From a checkpoint of a small transformer trained on Wikipedia.
Size: width 256, 6 heads of 64 (2 for keys and values), MLP 1024 tanh GELU, 10.9M parameters.
MLP neurons of a small language model. Each row is named by its layer, matrix (up: input weights; down: output weights) and neuron, and shows model dimensions 96-223. Each number is 50 + 12 x the weight over its row's rms, rounded and kept within 0 to 99.
Before each neuron's rows, "fires after" lists the tokens most often just before its 100 highest values on Wikipedia text that the model never trained on.

fires after: "s", "en", "as", "ne"
L7.up768:51 46 40 45 53 50 39 48 45 72 29 24 37 57 38 46 32 57 25 63 36 45 49 47 55 51 46 53 81 54 44 40 37 70 48 37 40 46 62 27 58 41 47 42 52 45 57 51 61 33 57 39 63 35 52 47 55 52 61 51 73 43 50 66 58 50 60 60 55 36 45 58 50 58 56 61 52 32 54 44 57 79 61 49 56 42 72 34 49 24 64 40 33 58 76 30 29 53 32 55 48 53 64 62 46 38 38 47 47 54 54 48 23 46 51 48 45 47 55 59 30 31 67 67 49 39 62 37
L7.down768:52 73 51 61 52 43 56 41 63 45 51 66 51 44 41 56 37 41 52 43 54 48 47 34 36 36 75 49 44 51 60 57 42 48 64 41 44 64 40 62 37 48 44 61 48 53 56 71 66 36 59 38 38 37 69 48 72 57 46 54 59 41 42 71 50 60 47 45 38 66 45 52 54 53 44 51 58 39 64 47 25 39 29 52 59 34 41 52 36 26 30 31 64 47 61 64 50 65 37 54 53 32 53 62 30 58 58 49 40 39 35 48 61 41 43 31 30 51 41 70 54 50 49 46 51 38 23 40

fires after: " San", "an", "M", "T", " Na", "R"
L6.up591:42 41 45 66 53 50 48 31 69 46 47 58 50 43 49 52 63 42 53 55 47 36 61 44 40 47 52 25 47 58 48 41 41 37 33 47 34 44 44 68 61 43 36 48 60 40 42 39 66 30 46 60 42 30 49 51 48 48 43 51 56 50 59 44 44 33 64 62 58 46 52 41 49 30 63 56 31 42 60 50 17 54 38 51 45 54 58 39 36 37 50 70 10 51 48 53 49 55 44 57 58 49 56 36 51 32 54 58 45 55 57 54 53 63 51 56 54 39 47 48 46 40 60 53 72 68 50 38
L6.down591:50 50 33 08 35 66 37 53 54 25 50 34 63 59 62 63 48 53 36 66 71 50 52 56 61 48 59 48 42 54 41 62 74 55 40 52 33 62 56 52 58 35 73 56 13 47 24 23 62 57 39 54 43 62 43 44 53 51 42 58 52 48 69 42 49 53 38 66 50 48 52 43 43 37 57 59 44 41 53 57 62 70 43 46 38 59 23 39 47 47 80 79 66 66 54 32 50 44 47 67 47 56 42 46 64 56 29 59 58 51 27 71 51 44 57 56 62 60 62 51 60 57 78 38 44 64 59 46

fires after: " H", " Ca", " Mo", " A", " h", "ra"
L10.up733:48 46 55 52 54 43 35 26 81 54 51 53 36 38 50 55 44 55 51 51 59 47 53 71 23 69 43 56 46 49 54 73 34 32 45 56 34 44 58 65 64 41 58 53 40 42 57 67 65 51 43 48 59 24 25 49 46 63 48 38 71 35 72 44 41 61 50 25 49 46 25 41 35 49 64 54 40 42 43 48 28 46 48 47 40 54 48 42 63 58 42 45 71 62 50 78 50 38 59 59 33 54 42 33 74 31 64 54 36 49 61 54 50 56 53 48 53 35 74 62 64 46 50 62 60 56 60 41
L10.down733:42 44 44 65 49 40 57 74 46 42 51 51 47 36 52 55 33 47 53 17 42 76 49 51 43 39 73 56 40 47 43 40 39 64 70 55 41 74 56 52 69 60 42 61 65 42 51 44 44 45 63 62 42 55 43 41 66 34 59 62 55 63 41 51 42 43 41 35 61 47 76 52 43 65 48 40 42 48 55 52 49 51 61 37 61 42 63 48 35 36 53 72 59 78 52 30 53 51 24 53 38 55 52 42 51 48 51 39 54 55 46 66 63 40 42 20 41 47 15 33 41 52 26 39 51 41 36 69

fires after: " (", "-", "|", "re", "\n", " pre"
L10.up31:40 42 51 49 57 47 35 28 68 54 50 28 61 41 64 38 49 60 40 38 35 50 61 47 58 62 40 71 40 46 60 63 43 58 40 63 52 66 49 40 50 49 45 52 71 42 37 73 46 38 50 48 61 56 34 53 46 59 59 78 63 47 47 68 63 40 36 66 59 28 32 80 68 58 52 50 34 48 63 62 30 61 62 57 45 38 37 53 28 43 43 58 62 58 52 34 47 33 62 74 50 56 74 58 53 23 44 56 43 46 40 21 55 66 42 55 58 58 47 38 50 48 46 56 63 66 73 65
L10.down31:42 55 58 63 46 79 79 48 37 50 46 50 48 65 38 67 53 63 68 71 66 55 59 42 49 40 52 45 57 58 50 46 76 46 51 39 36 63 49 47 46 53 30 61 34 50 43 28 48 40 58 55 50 43 72 63 46 54 50 32 44 45 59 33 58 40 54 46 48 77 61 37 38 45 47 14 68 62 50 61 57 59 47 44 68 41 53 44 42 50 56 60 52 54 59 54 38 55 27 56 50 43 29 66 38 67 47 45 25 62 45 34 51 50 29 48 55 45 36 55 65 51 50 65 72 47 50 31

fires after: " |", ",", ";", " was"
L5.up962:32 46 28 50 30 45 26 49 51 42 52 50 42 57 35 64 45 54 41 55 59 35 41 70 47 64 28 57 75 33 56 51 58 63 42 26 56 58 49 62 52 41 49 43 55 45 41 55 47 31 51 42 51 59 60 29 48 42 53 53 64 64 56 38 56 49 49 73 59 36 47 51 50 58 68 48 41 51 33 33 35 48 37 35 38 58 25 18 67 44 42 56 62 59 55 75 51 42 51 44 61 56 44 57 35 38 60 49 67 57 65 87 41 47 51 53 41 29 44 70 53 35 63 33 67 48 32 50
L5.down962:26 48 38 57 55 55 41 58 16 55 39 43 40 55 70 71 47 51 39 53 33 57 63 49 47 52 54 34 75 61 56 64 53 37 24 21 69 49 42 60 37 55 58 68 43 48 60 37 81 57 67 53 47 61 44 28 49 44 56 51 36 41 26 71 41 46 40 56 65 26 52 71 54 48 50 56 58 62 45 55 33 50 53 55 42 50 60 50 60 50 46 50 55 63 45 66 54 45 75 54 40 39 55 67 62 41 63 53 45 48 61 38 50 46 37 58 56 33 44 36 51 57 57 68 50 71 47 78

fires after: " H", " co", " h", " sub", " E", " do"
L7.up878:47 50 62 32 30 42 34 36 78 44 23 36 43 57 41 51 52 59 55 45 48 52 76 35 43 61 52 66 58 48 68 76 45 47 91 46 44 54 52 60 43 51 50 40 69 49 38 45 71 33 50 51 49 38 76 51 49 48 68 34 39 43 64 42 43 68 47 41 58 51 54 47 55 36 51 64 57 55 50 38 38 40 33 31 50 42 50 44 78 60 35 18 49 55 57 71 47 34 53 54 49 53 44 56 64 43 64 50 47 44 66 58 45 57 42 48 63 51 48 60 75 49 33 52 49 61 59 48
L7.down878:66 46 57 62 68 46 64 55 23 61 46 68 68 43 18 56 40 39 67 49 62 55 43 47 58 38 44 29 55 42 60 34 49 49 63 60 55 18 46 65 36 50 24 54 29 48 47 39 41 44 43 62 54 68 46 58 59 45 49 45 44 78 58 50 62 40 68 69 33 38 54 49 48 63 28 57 56 57 29 60 52 43 59 56 70 55 33 56 48 41 27 52 78 55 53 50 56 52 34 37 51 38 47 55 54 52 36 41 46 55 36 46 57 45 42 49 44 52 49 55 41 50 36 56 52 46 52 46

fires after: "n", "lan", "an", " San", " X"
L7.up15:47 41 47 57 43 40 34 46 70 65 41 35 39 60 51 44 45 59 43 67 62 39 35 53 38 49 62 51 35 43 45 55 37 65 44 52 37 39 50 73 61 53 48 38 56 63 38 47 58 41 43 41 55 20 45 40 49 26 54 48 49 55 67 66 48 24 65 69 62 41 64 37 53 58 50 62 45 49 47 58 36 87 56 63 42 58 58 40 44 55 37 37 41 52 52 48 40 52 34 55 49 48 54 53 63 19 28 58 31 58 40 35 32 52 37 59 48 47 55 44 59 60 51 56 57 38 43 41
L7.down15:48 52 47 47 43 53 38 45 40 41 57 49 53 27 59 55 54 61 57 57 56 53 44 63 47 55 76 55 63 38 65 51 55 37 63 26 50 52 61 45 30 44 58 62 35 44 38 34 54 31 57 46 49 32 28 58 55 44 25 59 31 38 43 66 44 59 49 53 59 56 49 46 56 36 29 48 51 39 21 59 31 43 51 12 51 44 58 62 58 60 43 48 39 54 46 39 54 63 42 58 37 32 54 66 62 50 60 32 47 50 40 56 78 51 50 56 67 69 57 46 55 39 46 42 57 45 87 70

fires after: " the", " a", " Ha", " and", " A"
L5.up193:46 44 30 49 43 63 29 47 53 59 49 65 26 49 46 61 35 40 29 49 59 53 45 55 48 57 41 53 63 45 60 37 35 56 47 37 57 49 58 63 63 43 38 64 56 36 52 45 58 25 59 40 53 70 50 54 59 44 49 46 46 46 45 41 53 27 53 37 48 45 64 46 62 54 48 51 50 29 53 60 42 57 41 17 58 64 29 41 56 36 41 83 73 68 76 75 44 33 40 42 53 35 62 45 56 36 57 49 64 63 39 44 47 47 75 49 37 21 61 49 44 48 48 35 60 32 54 37
L5.down193:56 44 44 36 57 62 61 33 61 58 52 50 38 46 61 57 51 34 31 48 52 58 53 48 48 43 37 29 39 66 59 48 50 54 60 46 41 36 67 57 46 34 42 40 32 48 60 45 57 40 59 41 54 75 46 62 67 68 53 50 42 45 49 52 58 33 52 57 67 63 53 60 59 32 30 47 49 53 65 57 25 38 49 35 57 41 42 58 44 46 46 49 74 57 38 62 53 59 29 49 62 35 65 64 47 57 64 37 67 48 59 44 44 30 43 46 57 47 21 61 40 51 29 60 59 38 71 45

fires after: ",", " |", " the", " a", " and"
L5.up886:47 48 52 46 43 40 41 47 60 37 53 59 46 42 48 74 42 43 58 61 50 62 48 58 61 59 41 59 69 41 36 44 49 59 57 40 45 32 45 66 49 55 42 73 49 23 38 37 57 29 50 37 51 47 42 37 47 45 54 34 69 58 69 28 67 47 17 53 34 28 53 41 46 47 28 63 48 46 38 59 59 38 36 40 55 39 41 26 48 45 43 58 45 56 57 56 55 45 55 65 52 50 50 42 57 23 55 42 49 42 46 83 57 58 67 53 29 29 44 67 73 33 62 36 48 33 39 39
L5.down886:33 67 28 40 53 75 52 50 31 47 49 45 57 57 66 55 61 46 39 55 51 46 36 33 28 41 42 31 53 79 49 53 43 51 49 39 57 58 64 31 39 47 52 47 46 53 71 81 38 73 56 45 41 63 59 63 51 48 17 57 39 53 27 69 48 42 72 25 54 55 49 65 54 59 72 44 33 47 48 61 53 56 36 40 62 65 46 66 53 55 52 59 53 64 40 41 55 48 57 55 30 48 46 57 48 70 32 43 62 59 51 45 55 31 48 53 46 59 44 29 48 67 51 39 54 52 54 57

fires after: "\n", "-", "ing", " \"", " |"
L10.up452:72 54 63 40 63 62 33 52 64 50 57 38 53 40 58 33 59 54 14 55 20 45 38 29 57 53 37 26 80 51 52 48 37 39 38 41 55 73 56 54 40 45 53 56 59 75 43 56 53 61 45 31 48 52 44 53 46 54 32 58 33 51 42 69 31 55 31 38 50 68 63 66 65 65 55 53 36 52 31 44 25 22 53 62 57 52 53 48 71 43 72 43 29 60 54 43 52 67 76 33 39 48 46 44 81 38 52 56 48 55 58 46 41 35 54 52 34 56 40 50 53 65 34 58 78 63 81 59
L10.down452:26 77 38 39 51 48 75 56 43 35 56 38 48 63 62 45 43 57 71 60 59 43 53 64 50 43 71 52 40 41 36 57 76 43 54 51 46 53 42 58 43 57 55 63 42 56 38 51 56 43 57 54 48 50 38 53 50 57 46 49 41 42 62 35 59 56 65 53 57 66 33 40 44 56 52 72 55 59 62 62 30 53 64 47 35 44 52 54 64 54 53 39 54 34 38 73 67 52 22 60 38 50 50 35 34 48 44 50 51 67 42 45 48 68 29 29 51 55 27 53 69 33 44 43 47 63 34 38

fires after: " C", " H", " B", " A", " O", " St"
L5.up64:51 35 36 54 58 45 49 55 84 39 55 71 39 36 49 80 42 58 43 61 70 65 59 62 45 62 43 67 34 48 57 60 59 54 67 45 41 73 40 52 50 42 50 53 43 57 43 49 50 29 42 50 55 59 49 56 58 55 57 29 53 40 58 59 39 52 44 47 61 60 48 57 56 38 58 56 06 52 55 42 32 55 26 34 33 62 23 41 67 49 41 48 64 31 46 77 41 37 43 49 29 40 29 48 57 41 64 48 63 58 60 52 43 55 46 66 52 47 51 38 76 34 39 52 52 55 53 34
L5.down64:48 49 53 34 65 28 50 65 18 36 47 47 50 57 53 49 39 60 55 45 43 55 17 76 31 40 60 49 50 30 62 42 38 66 51 45 49 31 53 49 57 34 52 54 41 51 49 54 50 50 58 46 32 62 34 62 28 41 36 53 58 58 37 83 53 39 42 63 53 49 61 71 53 57 28 60 66 49 47 54 78 63 48 58 57 64 65 54 43 46 35 46 47 51 49 40 56 40 54 39 58 46 81 46 55 62 31 67 38 38 45 60 47 43 52 63 54 36 73 50 36 53 64 44 54 54 38 51

fires after: " the", " |", "|", "\n", " to", ","
L5.up737:47 53 30 40 54 64 41 50 62 60 51 58 49 53 59 56 42 39 42 60 37 50 57 66 55 51 39 36 68 44 60 29 49 68 59 40 48 47 70 63 51 39 50 59 53 39 60 54 50 45 57 42 59 61 43 44 65 63 66 58 50 57 59 29 69 52 33 50 45 36 61 37 55 59 35 41 53 35 41 56 38 47 37 28 71 63 45 43 33 55 50 53 68 62 48 60 50 38 46 60 60 35 42 33 73 35 66 47 48 36 53 68 43 58 52 43 28 07 49 45 36 67 62 52 50 42 31 45
L5.down737:64 45 30 47 40 40 34 53 47 22 61 36 29 58 44 51 45 70 59 66 35 58 37 49 60 48 39 56 51 62 39 56 54 25 65 44 51 56 43 61 60 39 40 38 41 54 59 72 24 50 57 60 46 46 68 45 27 40 40 45 49 56 33 50 60 59 61 59 50 55 47 61 44 43 33 52 34 49 54 44 45 41 48 77 35 62 44 61 47 55 39 68 29 57 53 53 50 50 59 46 36 74 38 56 44 60 47 58 39 61 48 51 35 43 50 45 65 82 62 36 49 35 46 66 60 63 65 46